config = dict(
    num_hidden_layers=15,
    hidden_size=512,
    num_attention_heads=4,
    num_key_value_heads=4,
    head_dim=128,
    intermediate_size=2048,
    vocab_size=16384,
    hidden_act='tanh_gelu',
    norm='layernorm',
    norm_place='pre',
    norm_eps=1e-06,
    positions='rope',
    rope_theta=10000.0,
    rope_fraction=0.5,
    qk_norm=False,
    attn_scale=0.0884,
    bias='none',
    tie_word_embeddings=False,
    parallel_block=True,
    init='uniform',
    init_std_qkv=0.0167,
    init_std_o=0.00305,
    init_std_up=0.0167,
    init_std_down=0.00305,
    optimizer='muon_variant',
    learning_rate=0.00116,
    lr_mult_qkv=0.5,
    lr_mult_up=0.838,
    beta1=0.9,
    lr_head=0.00545,
    max_grad_norm=2.0,
    warmup_steps=200,
    schedule='wsd',
    decay_fraction=0.301,
    decay_shape='linear',
    final_lr_fraction=0.05,
    batch_tokens=65536,
    max_seq_len=512,
    doc_mask=True,
    train_tokens=600300000,
    max_steps=9160,
    dataset='wikipedia_en',
)
MLP neurons of a small language model. Each row is named by its layer, matrix (down: output weights) and neuron, and shows model dimensions 389-484. Each number is 128 + 24 x the weight over its row's rms, rounded and kept within 0 to 255. Numbers have three digits each.
A block is one neuron, or neurons of one layer that tend to fire together. After each block is what it responds to, as a language model described it from the Wikipedia text at the highest values.

L12.down73:124142109124145106098162112100143134135128122146135148128114120126119104152116125125157161144114097157115102129107128126164119165158161143131164170144101151111156115132193113098142074123131156134098148147125157178168124119141144145133123117171127151163117101139180144140152105098149133128
L12.down604:121084159084161128160134078089129181154113096086138163159077106141131108138146144144143120119169107131171165111104106116140156033155140145174126099148205127087135154147129153122116141141104165149099124117171167116145074147142137149184131143134154144097112136111114089149134140142124114130
L12.down1812:115103123082137120128128109112104141149143121106088155137094108137122124108104161143090109120139126159171156126135130127134115132086128145152147124112120158098162124159126116076115139133158137142143115167119121155116169132129153145105167133099122123120128122146114101128115157096124132131
L12.down1828:112119114112101105142152132143122146108137156108093127091119150163115108134104170154112157106125120156154141107107154134149151109120135138104102126135092158122137074124138135098185131102109112153103129115168144113108136123099102094097179054159091138106129119106134148148111106103122184131
Description: Section heading closers. The closing == or === of Wikipedia section headings such as ==Career==, ===Television===, plus table separator rows and occasional name-initial pieces.

L2.down489:102170177128120127112122130145154128102128117128098118133133135122121101166133123160133135102141090166151151100128177129110129090188118166133150138120123131094121101120118122140107132146123140146110101131128123107125123093167134124123186077158118148128148087175110115105153159174142083086
Description: Nationality adjectives, "trans-" prefix. Nationality or scope adjectives opening a descriptive noun phrase (Thai, American, Japanese, local), plus the word-initial piece "trans" in transfers, transmission, transaction.

L12.down101:150156093099118137130128138122065156130119109128089134083115150109101115119168140154128124107118157142134137117149089117119100099143161098102114132129120108166094137118178143147096133109156111107129114108162100122108134140111079143118169152141099098111173148131129143120158135162136169142
L12.down145:126152133145085164149132171095066167137121122105131103107095131090112131103137114115133102088177147124115149126101148137120134069154109132112139142165127102122110093150178194168100145156103108124154093123163132118131066134116150148145186101136168130135136153139104112110102125118123135130
L12.down1367:178083123128116111152130097152121110123137071175111151105153134130067102133095068122111130124129104127121124127102146132123169073166115156112098180123101157148156091143121150102106130105139102132144142081151140153122159086113134145143124109146142125113114112096104160143118104135080090103
L12.down1491:115145076136144136139134133123158154144117118128103128170132115112174128087121079088114103105135127113126130146100127142103111102122137174063179179168116134149142102186144163124103124135146127164090128131134107137094122141143179101110105150097158139120074151107149137148140146109110145121
Description: Military unit contexts. Tokens inside military text (unit names, service careers, weapons), often punctuation or word pieces such as 46th, submarines, Air Force, Grenade.

L2.down1236:149125127133162097135096153145168138127144119156084130106122137147090103140082114157155147089136123130116104139153084110133100103126134101111144122169113098136125158138118122076129175148102098123125095139137138149135153126119168106101102104109158151115166115160150092130116138142101090108
Description: Section heading markers. Mostly the == marks that close or open wiki section headings (==Transfers==, ==Release==), plus first fragments of split words like deb(ris), stud(ios), ref(eree).

L12.down366:123158081109154096140135131132129109122169165159153115168168151078092113118117091108130155200105188098124141094128150110123161173123126115142105109164140119127136111140123120141151117159115114115098143115107147144077087095145167141138121117096147130126110150108124158111126113128117168132
L12.down474:113077157145126138138096177138111116069121132139117171087090129104153139098098155145204132146135102120157099120107130162142147062116097099155112124153158120139104117083103127111129112167114142181113137145146116136145114172109161093098159114118093127171117128155116144131108135150121146099
L12.down1272:102128065135099106130131113150127134103081084120137147126104103165120111074142131107133140083131109107160086154112144104139130080126131111150127138155139107106153139162138161119065154149116159147151134110128116126148139114119115112100157161131150147108116102098141165089096122123135158127
L12.down1605:115114100079103109134065126150141150099111142124118163115112103151092138153124139083133165102135175125148101105115117133135114130130102141145135063129119120107077126125153164122105136117179155117157114083146071148100127138105114183149138089131136110139153124116108112151145111135085137152
Description: Table row numbers. Row-number tokens and their trailing periods at the start of markdown table rows in track listings and episode lists (| 2., | 9 |), plus header words like Running time and Local time.

L6.down565:098133161093163148149132088172142132130139112136119120130138146162111141141125138122137130141103097097123116171124086117127167100106140108132144122126130159115111129122109161131164147111081146093164170141109141128150133192092114117138126137099175093119110105169125085143136098133107136180
L6.down619:139124140124166136122184145107131152100122167134132134089111108110099139110116105146148125138169144122139122103117117134135129098098162151113132138142122129092084141117062166116109133110097134133145180129137118165129127088127132115105178153109145156113148160125170153125157066107185112114
L6.down656:146140128136118116106120142130157065119125109123178152107092133149112075127137143116132128129095116150111109124146138146113114115115149128158119112104200135155128169115129153143102118140127143106096104114138131131142139120140134136133089128100079111129107097139168149114133118143135126118
L6.down835:138193140144108105100150120111135135143118103109101150143109158100102163135123109128144140107144138118148121142112171106170154156131134125159137111122119107163143112117124101131126171132117152114117109147127144116126131145153128149136154104143102099093115166086148130077092120128142144108
L6.down869:117142165140126150195123114138175148103141138112139131109157171138082132100161124113155123138118106146124141132140124178091075059111147133085131177107117107127111149134089122136149130130139125099115144152104120135107101112134145159127174134098137116120106107104097146100115138124131116151
L6.down1126:179120149118098113085137152138158099124124093200166132146117130098133125164087156130155143180099126116174125096159136107119145107144153139137130107115108092121121063125097115104154159104091120154133134124140131136153185135116151099108124118119161136111166097150155135140153160113124136122
L6.down1175:114136127123122128155076087173126110111083136117146147150140157102145127118137106143093126172138088123132135123115114109141146109117158098129103141133111116126110150125108137129124123085133128110109143140126155153105122147125086167134168119121128076119160124153162124124106102131130159124
L6.down1218:136098131152126146125124101122137112122087067124132105077144111171148117128126108101170153123085110103131189162167133115149125099091130145142099092150140137174143109139084188147080136101117169093151150112091144127148108147109095125127170124127155128101133088093111138180148141135142148074
L6.down1287:102098135138120111148147093113155111152114120058124124104145126108108102108102106152119184131140098163096136110091167173153126133142128103152141112137180158131133120158097152112139100128165122132131132112148160145104110115138095107132133143133111108137128118102101143147127133141143133147
L6.down1388:154109132117098117161115111103131159134137161114117125125095089097132146143127138099143092123126125143121076146135117108129097109152122122094139137131112135089158116094123111150161142144124117114155135106144134176163122128121158117073151101133128164109142145131121143118128099123110118131
L6.down1441:093067128114089139149114085135060172121143108150137116139114114123126143171146131134105126109185121106106144121082185129082122146126179126105114126111122153116140112157124147133150128122142112114139108096128143103102116090130189149140154140121159089134101143120099153154131115088115111136
L6.down1518:124136078124117118117117112129132110157136106111109110114138106106101149172089107096106149108157129135181175096159136105102132149138120180113134154135096143141159124110111156159122116148111104111152182101165146133147073140113156089101130091121108136090129085131096171132120183143139127125
L6.down1584:141143160100151087146120137146140149094129134158101140120154125165115127159106120117159140135124164157137137173117135106154142111158121116136100100107142150147150151099108091120125090131146122108092131143148139131155101141122140112126122129147111100122101119122131152116122144161118116148
L6.down1798:132124136115080129113147136102152130136125131140079148128095100141118129141152124151101184154101097071138192131111153125089107102129131164123100123119099138094128129133111140093132127119130091088123077156125137179111118108118142156174143155133122137086133079118123113127118107155136149146
L6.down1808:158147138117128176119105142157162100134100166163089151088161150100139140076119116158116126119109157146161112108167124146130143138100131130115104109130122136115165107105085118123128132118092136101189121103150086132116123138129108132115175124173121130151131122120128135131090098111100150113
L6.down2010:122151127100133105135154147123143146105169130163122131129120112115146093179116106088117153117148117129168115134127125131095124090152106091155093140151168122179091088147162160132108132109059116152123149134133144130126109123169130106114127137122131143160089116135121115120102125064127075134
Description: Partitive "of" after quantities. Fires on "of" after percentages and quantifiers in partitive phrases, like "34.44% of the population", "one of the", "most of", plus "%" signs themselves.

L2.down450:135130136099130121106129111121134108140131114110130141085138127124150147108144093144188106098112143144175100107108120130044171120115130094127126131124094116110093160170139093069143127134170112107141136136128149131104131141159115156127149147095143138163072137115124162134190149142117138084
Description: Phrase-ending nouns and breaks. Last nouns of set names or phrases (Ministry of Education, from power, in office), plus line breaks after article title lines and headings.

L6.down372:166146126132166126140075139129155188147115090091154116145099150145127150076143100141121130109106120136104104154122111124102109104121122130153131081089113109168105125157130132099129119133184133133101117151151082100091115097100127111152147134156185097107157148130104119094122137132170123076
L6.down379:161125125128161116132097128124118091134121146130137152142133143105120112130111134146125141108109085137104115141148146107142099137158136105155125165127123089117115127137116113135126139125128139131115157177137122114120144113156134142154080119138127140121104149121127090122129152085117167127
L6.down449:101109093136110069083123129124127199095118166130125129141083121167153118093169110141135135093118104126145130172165091161159141133131112149133096137104137075125106112101083123144143104147134101109181148124069167132110109129176135169140118117162134124143131123147145152110107149145124132126
L6.down471:095179121129134100113115116114170163153079189108154145114093123130170128119112129194098116122128145148195147103113109110141115104141140141112107117125127102135130109080112141142108150163126094137102158140110111131106115097087100117129119124148129120124133121095072146135129137160126098142
L6.down515:135125129068135116117152144154122132170127098116126125128123112127096160165162143160103123162086132107134186140154141124098127130107143139136119126086116113122159130114098148150154072104137131141147154162140139139084141178160135131115123110167119163155135145114156112142087123135129103105
L6.down568:112142146127109121157161095158163105117108143148117166105118134104167139151170152162108123116131108151146131146091144131150129123135067119123173121135116161115117123075137118090096106160129122135128107065095102120167143172155129093119158123132061145138137130128142112149112166142126096081
L6.down670:107146135145147163123136114156143118139105116148109176134142143102138137127115153134103131096106116109118135140126144091112140137068123136097132120135089148124111127129164091132128120134149123124108120135153134135122131146165127114161127114101149156164077091161120161115111112087160146138
L6.down980:147127136107126094130128147106126122116133106147166146133091136145116136191117109136174169107141142117127129182159085117134139091177115114141111171098102070108093162118085122108140164148118135143100117095145159141133142139114119126123137131128117121156118070125098130153146088155138131120
L6.down992:151133149084117128101117173129098120197101119112124076146142106133121084149136118131157104111093111125145158146149131130143141103127147097156136091104150127140123148113112130149100092130138074133081090141115090150151118141129109146118113162135148101148122127152145099123108083145170149148
L6.down1188:131115115140118091104102124157127141103136139124137141116165129145120159110130094099119092153145151159138115119076154137085139097092105123115079128119141148111090149106111132142106119109149134141122116137138125148121140165152158152145127114129100089117149108114104134097099171141142077090
L6.down1234:154102129106129122129139165157096163141109165131135156123125140131110146098157110171103128119128096145138098140113126141110139103122150114125181131116118118155124136121141120152118169115122084149111113136123118148124130131127132110138170135087172107143155108078149118139104172123119135132
L6.down1241:105140113129134137105178111103122144140133169160125133122077130123125116141132149176134137143143133114150101128149123122138169097166164142113150120125133097140124113144100105150124169077111124123152148132114104199127150148120125154139138131115110163157147148139141144087151190117125147097
L6.down1386:138142091093110127142159142160120122106167132133119129133124163182130112160124108149124109153082127125151127129143135142145091138126110145130138161113162158137115115112144129096099139104117144145142132097097127128154106118122106144147148134106074128132106114067127153163091154104130151142
L6.down1675:129133129136133104146123153161059133135167126121147114125097134174106124119127137082135103156138101086152085108134152138120144125139125174111134156138145130139154135140129135100119106117181154126150140191110110097134113115105162147116130156142142149108135101136155124119159164127134121127
L6.down1807:116167122118134141134137132164139141126146131149116113130129099170158117139131116147149119131149155136075141136165139134102121109149112101169093054122133138142143132140065123122164093100091095102109119116173122150144138122171097115103097121096141142182122121124146089132143130125151094160
L6.down1918:143167160166115117119067116141106116142107101108047110172146113133116077043147134130149109106171120154125166110134151106121131132104141109165143139109156102119125103149187103114120146159116061080147110153158130141128138103146177166149121147123151094143134117106101120172106152152135120112
Description: Wikipedia boilerplate and structure. Mostly nationality adjectives opening biography descriptions ("American educator", "is an American"), plus infobox field names, table numbers and list commas.

L2.down460:140088105122125099155105099149094120152141113129137093142109092148123133148111119105109163122074118114118094108110154118125124069110152138097082088132157154194118154156090158105084129163120162094156120117121123095157109141107092096154097108118131125130140134113088160153142138099159129115
Description: Headings, table labels, word pieces. Fires on Wikipedia section-heading words (Cast, Gallery, See also), table labels and percent signs (FG%, Average), and mid-word pieces of long words or names (ough, op).

L6.down13:111101083132121144115137128109108138141161124127151103077102134109139138118172132101112130150105124140133083146094142109106130154074119132128139135104074100146133157079154149103120167119119121155118151123110164146117099172089129126130112129148131146126117117109134116124125144128092114139
L6.down86:160162126145124125161128087165146097108129126140099120107122136186135132112135102121104124168088133145149149130165138126120155129152110153109134137113136165122101126097154127123154179102085148160161139151131130116134129154121157138134125215086061094138128142098109147122111094108145120056
L6.down382:112078149145099174138101118134117171165104144141122143140135168132117126078122165100139146116128120123142119135130080153089133095122153155082155129130114156125136150124168108113093117155120125092126117134118144150100114159147131130148138139140116143132089153125112102125128122116193150090
L6.down487:139177129081111134135153128148169114124109114116161165140097130132174167137111155139124101102137127122157157078128167102168160102119142104158102131105112120125110149165133108127111187127135154144120098146144165114116113114112159133150142146130136134137136133138092108123125115104122095130
L6.down513:124161135142100130134103129118138106119103171124181103107119136158172101093117149108117112178074106155157112144161134125143131143149095130120118159120135092102154099147103127100106169120114139142127101130166129094152114087167132183104174113124119120162142105159147154104116140137132139095
L6.down839:115151129061179211109136103130156107115129105091114101150108122165133129131125158199158123172139150142110142110118112110087097135132079096122149171108179124116126101104127123087154088117201134112104100133134109118146152142107167141095139126144106117117153105089141088128098141135173112123
L6.down854:095091158114137121127090096105110131122120137165148112138121143111128099150119167152174116140112122151123175152154088184120176122125156129119165130105139114144124113093070067120162145160139137135103144114119133144094143116153145154113151145182150099115101103107069106129136118136131159112
L6.down910:136097158121126115139126159114119130131137136089142161139136099098144149169132067095105127159127136145159123131122119144130123180182136152140131156121130116159122119083103151116130145083140090114131111142102147147105094126120135088149071131129111110097135159119135132121111082116087163142
L6.down923:112162181099139151130152161153111116094120156118124152133140117094100098159092091117138141119145159114130117127128098150170128123163157127081152168123073113161117189098135122133142109144160125154124160159128143101093128093105085152109083145091184141119141150117094131133140129085141102099
L6.down961:135110148125096090117125144151092123131137105133105112117100140169113128155111142114088113143174112098161134143111114120096095103072157116137113141162174112107116101124124094140113121162146111145153159140117147116120114144169100140136158134135159129110167143118094097109134105127068129168
L6.down1021:145100036127161172146115114142120125129117124095124150098097107135109101138156147149147113123076130125122163122196112123114128141132101087129153131144138119121124120101139181104090155140119138133120067128128151088142143108154136156131087147169069139137096114122198149100108119108129143098
L6.down1040:135128107177115133152150114117145124129110157143164114119112117152128157122135123130113121109105134106140137131138099122151123149195108115112103138124113134168134122096163156132152142147147164090118102135112102136076158124093133081115129139123117105150119144097151132130156116125166120144
L6.down1090:144089142169138146150133130131154115143095114158089122160169147097125161154101121170155151137114070112142112095150116140119153088125103111143119145122161137113117143167139096127080170086113129126143141098149128136095135164136128155151130127128078123105114163155099098122123106119131186129
L6.down1136:141118106156105066101125130119114119093139136118108156087113146118088122125162110137162156114127157113101122151115140113102118122122143135138096113104106131153121137110098129160105132130109168147146145146107149106154128173145134113100132150131091169140137113113135110135113143156105111156
L6.down1229:068098119139145149120139130131126128125144113147123091123099071149126166082157153126119156191115145121133130117109107073097129151131127167097103101117129096123113143111105130188086136129127103112171141083123174186163118113149130162127124153132112135077206113162144145093126178130117133132
L6.down1396:101116119177161157141147113150052164116117168092127108035087146117114146174117125121146136127098146168161142128135122126147120106126135128146120113131127143145128121112129129145076140141157110174118093114084170113128120130168125143081097125141132147109126130110126154131122136108151105147
Description: Section heading closers. Closing == or === markers that end Wikipedia section headings, such as ==History==, ==Plot==, ===Special events===, plus the line break after a title.

L12.down654:159113153123154173138108089118147137129108152155129115147126105099095176108166156146117110106135076139090104117163119082149116175098125149175116125127116148174115140126133123143143140086125112146131140141087152100138143136145131108135103140130090127146103129177158116157147117141146126115
L12.down1097:140133122090153124152197116116181130154124142166157141111109091085115096120124135113155129131167088110165156160166105148094123091143139158168095096114103107154144154137134157144100147105139127155108153130147144130127130114108088055097148108133123115117144105128133082123121095129126106149
L12.down1284:138082139155095182139129119112115124138154139154123135103162116121148102118205131132087123149146138137125188108104096138131145102114087121140102092096118126111149089172093112144145107145118132138116131136115132111118138120133146134138101165158148134140148127092124164105098150178136102119
L12.down1728:129125170155138147182114115110159074140124128149132107156143118127154139140187111118121130153099123116122156115169118129133137076150146123133088116122143143099130097107107121134149135177133149144114140170083127131126099149132116117165096129142159101103117156131099148170149141147139146182
Description: Wiki heading closing markers. Closing equals signs (==, ===, ====) that end a section heading such as ==History==, ==Family==, ===Sequel===, and also the line break ending a table row.

L2.down223:131103117124134138135099161153122095088111139139104133161148153101203136097143127120131157104084139132153129131116128162148118138127120133140171133153154081125135084142135175146117118121083161121134116149129144173143099095122092142155089100120123116142131101133106100159148128140134117116
Description: Time-span duration nouns. Nouns naming a span of time ending a quantity phrase, like two decades, five years, two successful seasons; occasionally long, short, miles.

L12.down608:141137158130105091132149138133110147164127114117179176159104106140115116105101132137111129169126113149141148143097174150150145130119088144126176096135116138109105126100108164166124114143107149182110136133104144106133126132135107139107107180106138143110168123104078120099114180107160107105
L12.down884:101164149136124163127114097112111109133114133138128099137090136137135141126123170131109139153132130181119095112154156137192115077156110130147160127104101167147092119189086112142120068123139143136162121124087140120160137161132120088126125131132086102163102125112133132155115122148147089132
L12.down1144:134109174093125133073099137129145145126102110098117136108168101133150158127118183122120173110141146125143095134117087177115103069114122141106145134170129118108060121142137129127109128182175133136177133119131144146173148134124132169145162090091092168093157155134143143146144114161102079115
L12.down1391:128128108119172151139146159136129113142150158125163084133128155109145115117165160130123127105108103134135120136132092170132147155144122133111148068111149125153125152124117108131110135154165118130144102144139107151168152140139070109062092160103111138112158102101088140166120137161123131124
Description: Relative time-span units. Time-unit nouns after a number or "a few" in relative time phrases, e.g. three days later, 27 years after; weaker on "an", name pieces.

L12.down321:158135149132123119140119100102133107182103152136129102118098141156179126112148142125147142134084083131170147117122143091130107098173119126095111127101108126145091103135160106108133134098108166116140117137075138120129101133103120158122117151130113112148174163127121135142160133128137196156
L12.down1042:141068093136138155148158173100138126101126108150108122131124104137149093138096124138132113167135133119112099146142132141118140114143140151150134142133123142121136108118084110134130144118135147158140168137136146097150153118135135148116137125197131106124160152120112106128090127146101174105
L12.down1151:086125136137112121131100135101116115157095072098123144154072144142116110129114148116114133133172106142159130097125121126109152114106125115116154122141161178094093160173112156144165122099123127149114122094147131124098129156169097148101094130134074122140122099161112110156151132164129107105
L12.down1285:169136127157108139103130065114162114119120129125114125116144111116078147111123185110113105092097136134134172122157142141129099166138155132117127151165114126114123097108138120148145113131155108109146185137099114107109124111105131105120115139130137104126190119122149099093156119123130101118
Description: Census and template boilerplate. Tokens inside formulaic Wikipedia text, strongest on two in census "from two or more races", also "population was 1,223 at", table headers like "| Source", "Total |".

L6.down131:135070122172149174144123104137112154067146144115137073156152166107150138118139119117147132166139110105117153119131153119140131079162115139138119124156136130143123100183117117074153152149101141124132132161125128099124125142130124118106130130100093139115115083095119118138133164131137185098
L6.down261:090149153098155140132114084139174089169116146102107164097150134141155070127159141069085103138111116138116148126099144117128143090145124140141127122118131122138115129083104117110167086130117140133129101122100110123192154129116149151104120159122128154146120104124145126114080125096116166097
L6.down274:138224100194116134169129155108132152106083154130098146177129154132151128143114153113149145174118128114086160114091176162107130129110104102149123131149124165112086132122162095118115117096117121097077104153108086109149110128114115116146097129138087117119149137122144117181102134124145141128
L6.down717:174121146121138127159175096151123105121126106094093082123126128106115104140121108119141082094119114110102161165150069158120095122134152099179088150119153132109150118082114095124127185113107100116116101127130133167127165138123160123117157123162107160150102117109143156146145161137122183118
L6.down723:134149181170116129089155160116120076122082101128085151176132128131119101134081141110122082126131101149141118122119128101104102131108152094136141141144178071146107147077170160137151075100133164125161143110123147098152142123095109127136100137151110167088139115137116106119159130130104079096
L6.down905:201153128112223113123157130115117128112116145139137110165149144150111082128141090164130173126068157091118146130086141116106167118105115122131134130141138116110168100129167123140163127128117085110115107170087124132106112123124135144161161161132157154130123150145163161161202111114115156141
L6.down1078:137124182151123118162128107126184128141131088105150151088149123104112121166128087148126125130157134103168144157152132129153148109108137134098143066110149103130137141131160151132152121146173125094124112111098137126123104174138134127156135131130160134148120150099105119146126129141093113091
L6.down1151:142158128111081111141097151111143113111125093160138137143188106160104153134066107132094154123103149127186121094151122172134107079131123169139110089125121107142107141159143101140128131134124126115148117125140108115133092139163127132157131140164140134121131137171130098125105117165118151132
L6.down1152:167155132127116134126102103182141105153127129117110144119110126114106151115091136158120134139139089136105138136076144142105145187086191131128151077115165116085155090167134117118145178118084109153140123168135131121152121136120136126093167148148137148177118143153110088105133109100172149085
L6.down1328:088174147135125161119102120126141106104117145184160098149103119122144111117114143150167127102154117177116154099097153138111148068114127125121165103111158116117086102123169157105116121119082172120108122139137127132091161139166170127126116117111095146147119118130165123162177186153141102123
L6.down1399:158151131176115112127109121162135121062138125140124139151160108132184082111111168099124104104145103127124135104121136093112135111093126115085114113122145125132156131096160112167140161089134118120081121129136101132129134141159153141178109124113168146094126068112084153162107122088095152102
L6.down1530:153150161148127146158152129144142161125144165144114145158111106109170125119126125151113134152134137124122135163149122118133130129131150116132132101135169108127111109117150160143097113129157112159128118086103117162137172120141117144161140170164142125136122167122147140155145166100110142186
L6.down1602:094169127135122161099110126138098086112140147140156147156105129107111134136114145103154125143113140156151135111117116161135119112117128134118102136150143135165110129169151141143117174156121128092124149099096197129139132143123147170141148152112144163120140130127132098111120109121108142154
L6.down1627:115150147130102121129162131132162153085109158136080116135150098133155111123119152124131183081134139139109083093143145115106097099092093120114110123131114131090147164135137076121102121102155121131105077118159063170127126165113151126143127152137129118143153146158159135099123102138105083093
L6.down1945:134096106129107102140135097093120131080135104152192143142132174119113103138096147127157139110156140092128147135116127128139079123138131124133136105119135132110176115170135174095143140118135131103099135113112123180154142168109127078150090142126114116147126078130123089144135139085133097119
L6.down2025:112120087154146152122131123112120118118108119150072113180111128124157121130107099093107137112173164085162114141114145143128158124202103108127139098166107109132116118092147113177128117134107143112082143162144144101145141185150110127106145133141125143106132104143172144132114105082118163141
Description: Unit-rate slash. Mostly the slash inside measurement units and formulas, as in m/s, km/h, per km² and mm/year, plus InChI slashes; weaker hits are scattered word pieces and hyphens.